Weights of a small transformer language model: MLP 768 tanh GELU, LayerNorm before each block.
MLP neurons of a small language model. Each row is named by its layer, matrix (up: input weights) and neuron, and shows model dimensions 0-191. Each number is 500 + 40 x the weight over its row's rms, rounded and kept within 0 to 999. Numbers have three digits each.
After each neuron's rows, "fires on" lists the tokens most often at its 100 highest values on Wikipedia text that the model never trained on. A number after a token or word is its count.

L7.up238:452460551511533555504486461476501582501456499495547480538503484440469487492526447442547549497470470525519431471431576509477518469444489482486457451508534481474467448452534451478505497547535518487499476448563546475522489427530460524460485472510504547453481493428515530468489500506514569495578482459520512507480560435461497492439489493473560419452407522519520431548491523435544549527504542508542429517542531586444562562585480488541469414500486551418457524545517510490566560414457528525561478547548476514553513478471537409478469569477466502520526548513536504491521484504503520512
fires on: "0" 21, "d" 10, "st" 9, " to" 9, "na" 4, " as" 4

L7.up225:501461479528511466428556464554444453451519532494519487565556546471501441504470513475532481512464525521462436540498499456564525508460470434473522459471551505544500586548475521510467500482507561558453463467539468583603558513507526458551432445521463502479548483488484442477413483492539548500573516511486489563515541531439551460542569529422487504523478518483482440464502463491468502549514496524552499457550584425621484466455476456524480483474499508546476526455490522470510507474524480531470578572434472509571469462483470527509436491595477535550491513501505496569486495455513482477
fires on: " which" 13, " what" 12, " of" 12, " the" 11, " tell" 4, " Joseph" 4

L6.up394:524472475454528492542522507591530447446440458552449566535475521506492502462548582494485470518496532504480510527487505481497430392469472526498475513512473458588511550479528586493527530478473428509500461528477570448441464458519507473442506399477503495521481529432551521468426600557486430482515460529487512545473488520565421506539517484484484420452423513497571529439434437512453456514496465524535539501494530490538486464493510461504525603534492512526519519447454495534478498515469520535560500538507563536521469469521520527520530517464467514522450497590523554563515495488511588467
fires on: "o" 21, "ang" 18, "u" 9, "a" 8, "s" 5, "ine" 4

L9.up268:432556484449488552518487503530510510478507526499468530410505475504501557520491559464536402512521426502545438467538500447490478497509460514476510511538547426529556468535547486494443547479424440473504482490506500486546571432463460499520494454456457458387456547501559502453501517606504519456477583489538474515464494479532522504520549562466526544526536463515551476514459490475500521461599564503522542428505496464442502468417490501505521521541479482552493549532572480549458517537513510472517512590583506512479484470472529540484513501519519462521566437532538471427461448544586462516
fires on: "n" 25, "dy" 6, "t" 5, "un" 5, "er" 5, "y" 5

L3.up586:511542495595558509503559474435435487535562509422520467477545567545550510502505444510449533503451492478453539486543480512449560473528545536520478468496597535527488475516446471525417508504519530497508492495470541517521420536452438449579488571484460518452524441474493470492522498479525511530526451545527522526475520539430505486445494562481454500568482486512548511485535460478483513447563487463542500467480535546493520457487535545516529492507485524444504561495519487535512521393461372519554508479549393518492463506526574483543448509490465545487483454514536485541501393475539419506
fires on: "ce" 16, "ne" 16, "ch" 13, "c" 11, " McC" 7

L8.up619:492529438465481571527526491511570484482489434543524567553520491565506457499489489447476443447476449563469490549487510551526517478471422508506570495534554495460491563532473515527460444510502531492461554551444476536524515526493479624452439470511423472467485499488572467481474444506536452455511540514491508512556491453483519502548489462431486544477496489517500551479530571479528533459551472504542565548497514515517489507454466487481451555462539509456479484453560470475553397520457633465498514481501481429472472498458450526478527443478456527513542389499497500440496536458589513468
fires on: " |" 21, "s" 19, "t" 7, "en" 6, "re" 5, "ju" 4

L3.up463:494531465430439422522511485492547493521553511472553536427485520503489477561502500505517485494519490481560556445455501505526415553469446442525481505508504484463509495530456529521460508497487519554517520533475466427439503473448565482483514519499482487494487468507439527478515493569499418553513428541469520394462479551518575494518508450454528516483552511557588413534551512450541518560508490516510471473520500502543533492640488581472563541475463535533486548569495548461449495507475507484505473509468540499478550568510570471540504544511530556564418489430538469473550508497449452436
fires on: "1" 29, "9" 9, "ish" 8, "7" 7, "6" 6, "4" 5

L6.up91:524457545473470478547515491492485531462401497520545515517496513544532470552530452501523501506453536561528510644492536485450504524601570488492501493498451512513506511533481472513515443509464460439491546440509397490487517580480492535490514518480507512448499484519455474479475544482499444533465546525510509533526548479543525417559489556540577458536505502503547449561440462523452438487539466595515416484534440531569480556523459511485498475503513469541616534605463510518522456502499399483479463473529469542486488468516463484544487496555443439473507494485515507473539461512484443450
fires on: "," 35, " that" 20, " who" 10, " which" 9, " to" 8, "it" 4

L8.up505:490585460568482483545493516500541555525530540479534489545479580475454422559508500485462490507571472432489482475565462503541465423481486408517428555453547563542572499467457410468492540551553460454520539464551545520499463458455448509495516502495518457512466479551464512482510518487545473573532434476490510531517497455454586519461462498516489442556434497553458460493514506501477494485503509466531573557478543515514464398509454468537448576462470477486569544502482488463455485535442530506499566487570442550474515479517529491592504498462499476513516489509520557514473470596502485503
fires on: "ch" 24, " G" 8, "c" 7, "or" 7, "co" 5

L3.up15:551498484466577486486486569594412536492472459539500541458529467475440513449505510493432550482515413523562471535508515531414514479540475508482537491471497534507463548487502417562509493422500432513528499513533527503444501539513498470516507460478455448510495481501478590502522460513547523568520467520489471463487559464517510484435495545558556512473508479534597501472516438494493514520487502549537521585434513392422481523462526517507495488510489494481474419510521524546477531464470503444567520520481499543500469453543459574508575509496571543427492391456448499487492582477473533464
fires on: "%" 26, ")" 19, " I" 17, " of" 8, " and" 4

L9.up282:459489524467538486479538509475501515482472466417603537495534466505536556549479477474486424536541611551484428477422491531486478529499564475491534514469500485476526516516408468533520483501475518481482480459465539494550532485443490504499459488537529461485459598502483484454509488572514505541531567439458452542403506501558482463512431458446539470437525479557507437516434489577470501533579469583460472471475489495533546518482455519529493592458524557511499464458481509425522548537443543491505531523509564457516500513535527468500548454482449553486517505514560515513487546424552532577
fires on: " and" 29, "7" 14, "n" 8, "i" 7, "en" 7, "in" 4

L10.up449:429515461528589530478435535514546505505516449464572488503491534450517520551537423524462515496531532504505566503526476509551523484574507421478452460451458430524512500478537557503470475579481530412456559501514412549557488515500477508475459483503488574543444515555460449456489504464479512472471407482480439541488600527479450516506516566501422531508530531507506503546517452523474389506504478483481509504523515459464540443490499455535503422479548526527497460556529504485468493525491553553563464477584496599553501481482467478570534430537509466518449510515440453540528520503529500502
fires on: " E" 18, " Me" 10, " Ho" 9, " Con" 8, " La" 4, "E" 4

L9.up263:500530469477441565548490556453490560446450502425564493492533495517435494475494494502502408457458467544571447470573465497522448558526443504493589547405472527490489598474485492502460526468491539542473529544520502514524509563488535530558431459535511477436408468563471498446502473491484407462483506497489555503498481545496544474528527488514500478456455501593588498435540508452565529505496495536557536560453576476502504518498447473514482486561541500466512491476480565497546507537528507477465475460576542515521480453464503526514517564466518485542489515453473501422440490520444509434
fires on: " |" 79, "." 7

L8.up656:507465491499540486524532565480512525454600517549489531484453532518634444577456544507444567465502492526411535496497495484466537485491515507476583496466453492512539512518532495552482542520491469470505531521544496513560468462483459458523491460497453536465499501520456485464510573483571576506504451499495538431503395485460456422524493515456547534508472492530469555506491510491478436451533480454500547501434550515476541507461520513541551520478528458507466479463479554407564540473470478484584405477473553557497440523507473465506561451550462460489584511548493541461555520493425502544
fires on: " " 57, " de" 16, "s" 7, "ad" 4, " con" 4

L3.up376:441591502517488440441504466489572530464368493491457530471523493490432515465494533459507482457518527475518494508425466516536487497521519476494438506573508514440528519536483429485506528516423527484496475479469517477548489477518480562531459522497548552532609504478571462479487504490454468503586578496533523476488509452464507455515544549467513579497519440488432523572572516495459536432507524492501502427453516499431551408569504446525484554581469509566526493470490490515479487425527517529472485542517512498478463563471475582482503475495465485448487508471621513538531476493452524512
fires on: "an" 23, "at" 10, "c" 7, "to" 5, "ant" 5

L3.up277:440549479536500558545482515579525495494530460507468396516476484469531487465496465519552512492503471497485481477453464441462497434466530544516507504449475506509557551469458481529505487487528505469515482536468510536476555495519465478521499531449644459479450398474482486500488462457546526422479548477490555471467482485514437551513463381484520479470523532463464540569485419468449545464560476542544477496482467508556478522398552546489519532563558481516489529471531489465544510505471508517504470520523556516574529477510482566579532484465524596481462490383522558516490574495504493533
fires on: ":" 21, "." 12, " /" 10, "er" 4, "ly" 4, " over" 4

L11.up404:453473520485574493448538520540534478429558536559417441494480493542448484544511489453540579436445501481500516550572537465518511442502507548474523453444507590493522476503472510486494527485512485503588515491486553483524524512469510466502512530517434510506478520461515481533436497496531514508505463535538499429542535538490516482489474452451492525576442478496470510500562475496490501522491446610517484465465442596609472477432425469462546587552492509514441528459519531473494527497491476464522507478480472610452538470469504538466601501496545439498470528495571495461526583461465566501
fires on: " " 69, "–" 6, "2" 5, " Released" 4

L3.up46:451479532571477540418457523492560478439503458500440515480543475554532417547484423562527450559518523533473530524480520548525506474565457541492512520564503516481549489452474559522580519550485482456469461509481494539475523512578514501550463509483539456451495512451547436475453489441506551440468491561498487517476499528508579495475441523427565459550535496516513475525469512427517488500389512505550569467561523545521530490518536473509413554484513464457430464509491529551425524577485490494554471517461426507484438452520459468524542538499544470557525506501546549520491504434490440457
fires on: "ed" 71, " of" 5

L3.up677:515511547453567435478485495467492477549471529498483594490506478540527512441504482493498507540507457467578565477557436498540561516460432519486539460526492542472493560511472472491543467548476517432519543449518551476512517562540578539540504451525492501482438521449574479513506543492487473519545499508537536452533524483490523500486492541446533473540509505476587432501487468422513515476450525512382469467498533422540488569465511518467484535534514513438476406511464477466428452535504554522461502500530404427495486563422606504541514515520501540561511550527464439462506569540463504509
fires on: "vi" 18, "k" 12, "den" 8, "en" 7, "sson" 7, " Dun" 5

L9.up154:534491580429548536488511583447529476522500520542501483429542510553511473478474457535492478499497449547467490505491500532502538431585431502494459425532501462524470547516482479526587549450477501452535465505472523470481491469536509551562530481461440500468483504465585443535514412434513463457481512525538475447465528523472556477385539510444511453520395481479543538509464486472522506467508489489556464557512492449452525516520427433517449516482543480524493503484462541578587503631439516490529478521498503508509483530473503509499489443484474486542528549587448564511554473525504502539
fires on: "4" 48, "2" 21, "ed" 4

L9.up367:480468483515573510509543504511494462506550464463518469463580500519578562539435500487516515489489475435452513480452530538491516452471450502470582439478462486446501585536534464488502531473516577470508525434547477456459517519552452485460544497478505593526510550577472496554493489478535546542474500505457458420477464518520484414520442514530543469528531478454554493509496474446486560509448533522433455524554484503489463482492551472507492492582511491501512565478443450456565538412462504429511496557448395491585526513468460482519460555541507533546535498510518491486443479436563488422
fires on: ":" 44, " –" 14, "-" 12, " from" 7, " of" 4

L8.up346:536501520522496483446529560489500514530502526462529442450501518478481553484564448437485532474553458447569549535503511492564475485515515532439483589434540471478469490561544508515531503439440481573531479541534527471498563472499458459463440536499484496541597460491524474505497518445464471480530579543390527472510516546528484499528455469561504467480483551519549483471449463499486558505446589495464551580505563471444525553471439495480504584504492556472448472555396451446523527473589500453568540475563486454513501509502520487514415528495530448517482465520498508481445484450505497508
fires on: " " 45, "-" 12, "0" 10, "'" 8, "2" 4, "3" 4

L3.up284:470525512463532523545546422553523505459424542500507450532492530519511565490518450475496541489468439586520530425476548504443436499508509521434473492533518492413532530586514445609528500472458499486413522427535499504539514513431459523498478478550618508500428538517515464444499486462458530484454487495470498507468464554497505519537488481480470497502528467546553495522485513471500472490487482539509511573524513546523509495551545501490540501455419503481475510543489555506499544485486577418547574485512559532485538451509396496564567535454443547492521438536513521512488541448585480437
fires on: "in" 21, "et" 18, "en" 8, "ing" 7, "ut" 5, " of" 5

L8.up472:490516539485434499539500491484478496462473467489532449459454487693523416539428547507499453484567502500415469445490529511531461497506468518495518530432449530521518585538526458491466460596482489489447593504416487551465496488548510480445488479498500540411584464543493486470495622514476461484521475497488494474503521501506535428530493540457468546430545581524534487565507599449520518451475479468458503544463488530471461544492474462450460549523444511529491488481494530538505507511478536531557472476502473534506526571478538497528488454525496499536545502518481502543497529500475499517
fires on: "s" 18, "-" 12, "ad" 9, "em" 7, "d" 5, "ob" 5

L6.up173:488531500484449534477496481582548530463425556479484488462568460511495506484519467466543476492549514469512542457478550509556517503483493462465463486458480444544523567495541500433501466557470522464468535549545471423476535431429509472509455432447477529482542499477527475490436529555526493457469467477590508506482469505501487465545401512493554485461443578489462437538473509508501552569450485540476477543528526503480535529520486509537541493481409503516601531449498486577521568587401484565454553557536497481499462425486449500517480549514495450560564517448530454509515536528536561508
fires on: " and" 66, " of" 6, "lo" 5, "ra" 4, " &" 4

L7.up321:498526522446469520465530445502562517449508507493536449472483525527474492460503522500471482507452521441526520574473610624473505441577492538494530556439479416442459522470452470495533518441546488465471532505465506521518477479510520514393481422555503507471527534496508532517446538504559486430488533541597547517495502479482478514525468474447470543582513566465577560400440532487489500480492467599478495482453483446484507488495533534544525520568492515524485455512530459509487571483498487490491439590500480529458514546564449498481480501504466465429515489517549463472566467492482567465
fires on: "a" 19, "o" 14, "n" 8, "ro" 8, "ri" 7, "d" 5

L7.up734:566481497553514473555488523470517474589477510463554469466528445487487487489414516446515502489536563452486444451538549526519536492514475468479559435529503486468514509503453479489430465481482468520648527552447554488484498559490504490539503519532490451483511460517481578524475564533544470419584414526515503396571480521543467464500453455482500480527434518514489497446549491497499510464482526529457502463471523539474542484510482573476582491503534541531528542512435451494507442498517527474484475531422452485468503429450592458434533447509569469496494541528519419483505514516519550551
fires on: "1" 24, "2" 15, " " 8, "4" 7, "6" 7

L10.up57:469523504390540459471456444526527501527468508557464489448460536423500492475480451498461564516526550509469502452493501561465498498514434504467431574497531479471519457445534504478447535464533455428537477481525446531503524508525504488406559500557434557425567497496477519494454494501465435496570522531562574531445510452451588532496444469455493528555531500531486456542470492574432506508522605483510471569537538440587449496484493476564499449511464519470472498439545546495517479506459475548468504511480561549529454516523495497493530546551488574508544427479482500546463490469481463495
fires on: " P" 26, "0" 11, " known" 7, " appointed" 5, " named" 5, " and" 4

L3.up706:502520508545550502455568501450575473485550466485463399499565455480460472532412494506513485455533491476450500458432457451437479419485460490441567501508460469503435466551481494473523485509443487511500548524502525465528580500517437494516492601487539524474510413508524435503483538471495513537483433513526495471483476595518440485515538426528397501533459470491533495510566462421510500500534525534457507564559536505527493487519435465502493595537602522428514469493444549511476591477469458478504501535542512476519469525532428470520548525510570460545508477506516537495502459510491523472
fires on: " of" 30, " from" 12, " over" 11, " through" 8, " under" 7

L7.up494:406589565470445440485538495473553528434554501490494473480521571496515473484580442463533377448537486525466545509461491545515535503483542534560548526525495491583496499463454515457540530501564524444468538502500504477468519460457497490513468531539490525563563509474478547497474537444437544469509447529480517465476542536559488475517471533519545545502399555537486432466456506454525513567458529496488516478490509525535495468493523445481572505534500450539507496475481425473530537415522471455505507463504482436480444520543426509549527477540495486433455436599438487494507506532557439469
fires on: "-" 16, "–" 12, "iz" 7, " J" 6, "cu" 5, "ist" 4

L6.up68:477547496481529515498571430534565492432485506544474463509581468498485468488518523444464428482475572409516532528584506467442431471531443503494504502562594458464507523490481530517541543505470462467475523562458537507466484481513543555497502503501466442467440497475581507464447491583473542538442550487543481519541482536523526576492466512538546490375529520531516503500493530485543509469493539526472471547548518541491498522498498501511502532483514529495415504585531515522522463434423503502529480488464486594437438460483591472470475503529478522531454487479549505520457553538382468477
fires on: "ing" 35, "e" 10, "able" 7, "al" 6

L6.up668:456488541443503491514477538484554510606452464465540572554521508472486538544497509466462479449517489487511454484531510489402391496438442493492537479510542538472527505516500529469468494487459512508471560541520520392526531472539529549473427585567485494453511497475445538496463460475600437560533497468552555528545482538563502536537440474436447482549489399511524460469482526482524487546558497465550502544546494448505504489447467494450454530472515535527534456493564500483502529534452483498451459520536505481560498511461522453482504471509535591433488502584537532508463542414495535482
fires on: " |" 40, "7" 5, " and" 5, " from" 5, "fin" 4

L6.up112:464454551458482531542481490549455517563476575484523478445528530516509499535479506470558520500565487527565463455529477556515530564557480476487535455445462509428477551542521466568483459419515522501466503567489469509515503453452487479538548480490531448395478499543462460449457537568477477504483495466514578511491406480531467489536470574526567475476556497567531493508528565476484540479449561548578530435451464456429454458558523486494503513502417463517470455500486511562453511496501539519433486518505520497437477510464481530521537519548554561557493505420485562443444459568533498473
fires on: " and" 51, ":" 7, "n" 5

L6.up139:458471547526463496534522538564577541488449466539518488539577495544553398484523521470576540483524488442455513518453428532525525424532440528407556499421473511526463520462462492438508510490561517577477529505461493541522461484542549488523479495553478513507462493511560527528465496433487474519469469449591493476558512503487453458583461460471478457480497528529449497505516465460501506466504540594508479446470504562468432500538510561485514523558526463568508558508512485501526535469537495429509459519440511512479561498435578440552531473557467580570493521527503509409514489521481515493
fires on: " " 38, "1" 8, "d" 6, "t" 5, "n" 4, " or" 4

L6.up142:479481540418464527480489491531528574473482556483491497521525540484488463494512572416495460469471465521468567501469504495501466501529531570556539535522549419549564426505517543489514502557465476503554477478464554506504482496422545572517420518512562499467432487471523488483482493438531552477491565478451503560436485503468412456506522506486537455475415495485539534535429502481481469539465536494502477528434502541530521535509477510520505550509492488492454541559482537479521491445459564435505505473523420534596539555503567518462458566488494548445400493506484532563599508415474488514
fires on: "er" 14, "n" 8, "d" 8, "y" 8, "et" 8, "na" 5

L3.up255:497534553481439479542538564475516533506430495561532488409501570554481539440509547368431516518482463542497468485518528471570463499543512472522437508532521503451483467471409495516543515530451436546559513461527549471469546545459389442451545508511526496561480475470552478533447505481562501530510495462565519501507558457471486451491486559573449496539523551506517471550460424497468503515490529440546487564483519480454525512559492455534481471518496575448492497492415485529453507487528443510497541439527490494463476453546550481505474484499451465535439517513527554529460571469543478543
fires on: "'" 56, "ir" 9, "y" 6

L3.up429:472481578522422407477507551501519498479386531438524478501517472542491510416471481460489450497532527483463548489537463524548435505472531447534480512501542461529491496548467551413468447559438490552598474566462493453553542493437531532513508488453510502476512442560582496525487438481565535485478513508500544540440557503461559528497465544527541515484479470454536516522486475507487530516467453516458476541574524560494552445508450416507417481529460460484454500481514476465482562508473442468536495494562482503491533466429551446517460513574539512517555508408560541501496471490525531503
fires on: "y" 23, "ano" 9, "o" 7, "ural" 6, "e" 5, " on" 5

L7.up267:482518519429501497457450448559488514510530548414515440572507446461521458481520529426624494470509454551535435524474558523459472492476480500524559507557441493548557522528489554566490526472472481470502481493496447488515476580507543535434485472467459491483485519462410474484481483502493491469537521530490455489527495497444537475516511491475451535427457436511545432505451513517496549618507505520590497505474512541556473433536408518530512550465444553559442472462503520418534506425498542456448537503476498590418500493492487559519540511550524518508466431509490499519534505496489524489
fires on: " |" 22, "0" 17, " " 11, "7" 7, "1" 7, "4" 5

L11.up591:545508464463486486426480516443515505472587517492572522531553519458514508518459468541480482530557518515461572550480547522499477488531508466492524424493482519501485551469476444497523521460587489462457545448543421484537484526487536425480488417512500521504451524537500453561487475403485490482533461525467519493509505471557519550478517597553456506445582551506552493460533539463483516481511555423453474550474462507467629456502496476486551444515541511505495470532490523506506537500558495457448511531525510565490388483443446504429549585538540454470481542463585531541510498470462516494
fires on: "E" 22, "e" 20, " E" 18, " de" 6, "." 5

L6.up313:474425446471585478433472491531464414433479519489504433415469499480480576492460544532477544495567451530550494516464560562578509474449477441535505510520461497495547512560532475479476562493496546471512507476476482501459392471481485526516453483548540497546543456548454492544505499500507478499463524449478503526491506535441457428546493587539531514520469536447482513573519520499475558529586480528537529491524524515507546483467460532400473503499482500520496473577569602528560494557549536525493505503424461465514464455525537466508513548478454533442500492535496515376523475493519484512
fires on: "s" 25, "lo" 10, "v" 6, "ris" 5, "ri" 5, "st" 5

L6.up695:462502513486481464520511492535572551450454490463519495484479500471533514502514495445557516514493606500522572562498522561541533507574551533474479526534490530481454510515508492486457467447503465474500464482492419478423531465555512472398594535518445488508534498594445563548536476502508464560497472497547570452579483511462506504532451497527476476506514453526597507471485497523597448578538561471546484477467540491410456572524518491526516439504517531549472491512405560506448539553511538537476455537497514491493474487477527505477550504499493512444505463430513407467478489420506547531
fires on: "al" 24, "or" 16, " was" 7, "id" 6, "ir" 6, ":" 5

L8.up719:478402543537570490536517471430529529513424525496536456460560486545521473436479443478497543455474579447453474488414495570531486442536459487505514569468426478460515494471567482486531488461530419469540573434461498485572465449526515525577494479515546515464513472491492550451520601504522481552539513518516488525450473507518506469520491467497546486540464540446470554431474467472443523406463475539473455527511452490434438508536535476539433500541441478470421534525493472495538535516523463529518519535530505486570511514530515529475491440625463484551512454507516511526529474511481490459
fires on: " as" 35, "0" 15, " a" 9, "1" 8, " " 8

L9.up17:467423479518488558535480539494479524506507502530535530471513526465537496492556504530497423479467524518496537517511512437496423494456476470425467560465520545435465444496428456481506478555405493521526425500554455592429518454496525429588526525505514508568560483458543505481435476539464528566535506522462516486484466529527515538487480490554562532480515470459518484523468538506514442518535427414529569556520471508491499562479422497568493482462466519556465496536457467490520535529489478416559521472499521566518504524563516514445634530486544518567467566539489492532479550492466466507
fires on: " " 34, "0" 15, "2" 12, "3" 8, "4" 6

L3.up156:502571528524500471467544545501539541491503535461524545483466468433493445487500459469466523536542575401426471385464464511425545536488461507456545482491499464446420510529524550470477524512439504537497457547468570505559461530628476480477492476526522526445526519460551542497358527481553532532584535469480485465500504531488571544521474546505494502517532515525506480469479460520460529481430452516515467498480446481543480502508484499495425585482545475571457478543500498507553518491482514503486521469422446552474444559512527466546433486452501479502465512456521523494522484537423538510
fires on: "ing" 18, "ly" 17, "e" 14, "y" 7, "es" 5

L9.up559:442515547541483515557520517462492527575484508461469539551531546484468467493489443463439537454563532518504512437505474459509485508514518470442527436491457511435474440594521513500518412447476449449488475480524458518507481466502469474546523524512541497452471474490574445502509492540448474529513423499452550568530516580498531518521463521553539569475546461537585539445542571488439497550555563518469516520560484466557520461426446405528486544541522574510465514545523506493480429512472540476529517516517413500480468492509559571505531506530481508540442538435533508507529433529412506528
fires on: "'" 57, " and" 12, "in" 5, "ing" 4

L6.up179:521443528531528524432572487563555575459489464438470447461501531459472489497575531511452463548463536481560528453471583523531464442485513539529467567510489441554471484522448422491412467539514508522426553511442520453463518601459481471461544457448511484518486515513519559493437484575506517469523549536460529464437546517511472448507432583481525483480523465529443528500500420499488558557514479459521467503465556434536532504457514454551475494498532503547488417467476527549548476476454508476514455505465527503490494450500525560506519539495519482392521556481462536518501498537504548570
fires on: "o" 18, "s" 14, "v" 11, "z" 10, "su" 6, ":" 6

L8.up195:520469510535525507505603523564478466396463543496509455510566497531522457580572464511538538457448542488494470548440480475466528500551535519461542490449518543523510501522543534519443535475500519467525552437443426512436528541488495496531536518540529541536456473518470510465586438509494544503513474471525565447492501480490473473494524447483545485510568510466493486564448488623515539497454491553503463463525459510537484491514503512477471542460537507556547581471450483457509419495509443479506523523467482526542452580463450523482513458516419463549392520436461540453565476501550491430
fires on: " would" 29, " to" 13, " will" 8, "en" 5, "," 5

L6.up674:546551484552531449499543421573499561432563495536461414511492511544483539494463513460460503551484474501433557566455500475545471532518495430500497502443494536465523479496518498598482525501509448483561524440510528518528458487546424549498422497535499425488505501491546502497475461506527452499477549450450512479381537452565434498431493523532543510496445496466538411528436458479488467549499584451469455555481514507499512544482489475521573523559482518538454511492501528520496531515510431491542535546494458512437531475505537522467492546451470529473534445583419455459492550515438521530
fires on: "-" 35, "s" 18, "d" 4

L7.up720:510534483511511528533445561560466542577453454529492456459446533444411574517518469543526409539477511558510509488434481501525530438573529439464442432497510430483549565497484462416495462443481534501483448494537492467495546524538486432478557483479453556526497465496482547520426423498519584452460486544579538462548475499467499511507529463526493548476451530472514480549497559507515517548499515453531512497464468503514498436481537560519534447517532491489459453517454452532578512494485553512426481492456491567460455496491569587501553506431479541510490520538523460497516510476495533595
fires on: " on" 43, ":" 17, " World" 5

L6.up679:474601511484544483528564511497522533465545485459504489506519453453449483520473475458446465491568458480528515521485552425471501465555479534478529484514477506508494491493510495491551542469558469525429518489537506503560490499575433492487519556480527526494511521513505523443543450519423473491527572595497504461431559473510438502483530517507492538531464595512448571530432510506534463523464505429540439533523586539549556477447522563519525472554477543560556564496509472527398506527489473533542473512458529495478423467478532485557460515477477421533468480572445452553516490493475425403
fires on: "–" 36, " Marine" 8, "-" 8, " United" 5, "ine" 4

L8.up513:498540465493480511437490537499520545587455576580549428505550501491511480530460492510509528524489517502439510469464482506410512537497437498559464505436473433498438585489511543502554474515482491499559519550439477586519505418573560492465521486487475499529488471437481470513453514558467460419445471513430520555536487505537505492518494482418458526565471505556484543460553475460472470518479531524494546542609500506516492464543445513414507508447554495515446486564555567485545498490515504534538441535454531526481458552573513503442488584507541433543470466505465509471460511515470521461
fires on: " " 52, "-" 10, "s" 4

L3.up5:491570474463480528474521460549422550546540476565554501420562567527498489429483468479542529530554519464493532472469422521446487515513471513560558599446495502452559529582418520495459427500548503467585530547526506522508498536505445534547513466531529490448436398480550527480460530506498496389505413534486477542587531521543508461468516500540494475496488491538528480473508477482515445477511535502484479505486490465455467471448510446511520561490544481539509576549500508521495448523491450473511527527515443509475564509470455523542435516474479566493487380488449491498501549455502516473
fires on: " by" 20, "-" 13, " and" 8, ")" 8, " Democratic" 7, "er" 5

L6.up141:501491478485498555492487504529464571504453529436525443451498490488570521506546561437519475501540518522506507439481542521460506543503509475571528508442501499484519522453561500527545528499594488471487528502459392522513466449514466507490473508493479557509587519470521476474468490551524419408587530497515493536554486474484429500527428490462515515465517536500449441492537496598502546509445543541510522482469493605530380479582450558460560500473593534503518505479450473494586514536487547513492503488496511539486460493526459477488407482471481484476440500475500503596495549445558491529
fires on: "s" 17, "ro" 11, "d" 8, "ph" 8, "-" 7, "ron" 6

L11.up211:512393446549466491516503486483427486535453484489542486460500554426527387595490488555453529389517486555573568472511516486482511475516533471509443515490525446466433507497534462539457405564487486461459477521531492487482543478512489457508474412460508505497504506450491449483534459446508507414567534532465513517487496465497505486455546490485523414508453508662483523541418518495517530512481442504551477532495511479534479476472508476488458508566472490482466566560542475510512518532499476494552538548501514491492500507466524448570477512494463506502447535515490526396495503574513512465
fires on: " to" 34, "1" 20, " would" 5, "st" 4, " Ka" 4, "0" 4

L7.up414:473519524467548529529593489461513478486499515551610509448477450395415462475542551434512399469462635501517481481495467456490497496496519564520432471510509439491507551510443474482485507442496514478489445498488461482458500535475471496488452486461546469430529464508462490474515518559463471519530523472479495455536511532532471505472489541580550481448442442561479512480498505497562546436598429506493491419494543452436510532556471502480537446526501527514428522466483539506464529468484483530577507510508557504512485488542526567493581496465501435459451472446456541501542544489503503547
fires on: "s" 29, "ly" 11, "D" 6, "ant" 6, "." 5, "at" 4

L9.up341:522476466508531525481597523422506494435524527475539460494498528419500459497525491480442441513557524505514502524450453565557454440470449466439487562451524509526508607503498491488447501454435506521468526454460487446540534603472482426489528452544542499502480459463479491437468495464554574531521539496533466548493532525460424542481541572482527506504484476526467482459429539474492586480569543433452500452472502479473502486506547499535491553599489483411492510457479529534514573447521527457508532521464543456570485532462487501450507542438499568521464512485468497492489489446444460567
fires on: " of" 23, " |" 23, " the" 11, "=" 9, " P" 6, " S" 5

L3.up425:491517495477399521514471439493460551433519484473523516490490553472478528547483471422483528504520537477529471518415532469508456503488507520455494507487472537484424419534514487569520466492507469446565508480509521528561442504512515512520522472509529490571542498526509471502472502458530556558579533533480486535460518430456499469496526586542442532467508448446479460464471453520505538511417566494509437531487585523600502515506535565519499631536498497498414475510477530535445483473464503470525462482399505514566463476468421477548570568504538603479455486488487543500523470525486490541
fires on: "ine" 19, "ia" 11, "ly" 7, "y" 6, " than" 5, "ization" 5

L11.up93:572472473562534592505496542530550527416530462536522514526493512465548543569520497521480481416447538453472426500496524507490584494463579423510419501442482567523473560543451464480480550549462463570500555522445451532498515475480498441517490542502530507490523504552472489532453434491477545429567494515562450510533525450402446463491479443479508487507552514451549520507479511492492532518483531542509489485485497441429469530411537496556491529536459514532519439491482508419487491455505469472536475461421548515503483579531558489489547545452560450476505540515496468538450472491512512431
fires on: " " 55, "2" 6, "|" 6, " |" 4

L9.up522:500537486505485506494436533517553495453468526478500484476538493434537499565529420524515546521483486521479475546427570492425437408489464573559483530429557557442504538518488516434487480425458522545524530545491455454492471465585579554424436465473482505566491472521530500488511488533483509527506458520486498493457487514508524513501515480492515518430543505591564449510468539484449487553481574474459519522466493429514551431480493445530493481459444505483505577575441537483528501533541509448545545510449518484530500518523558478472532535582477472544433527511504427544510475557543501597
fires on: "1" 32, "3" 17, "4" 14, "-" 9, "2" 6, "L" 5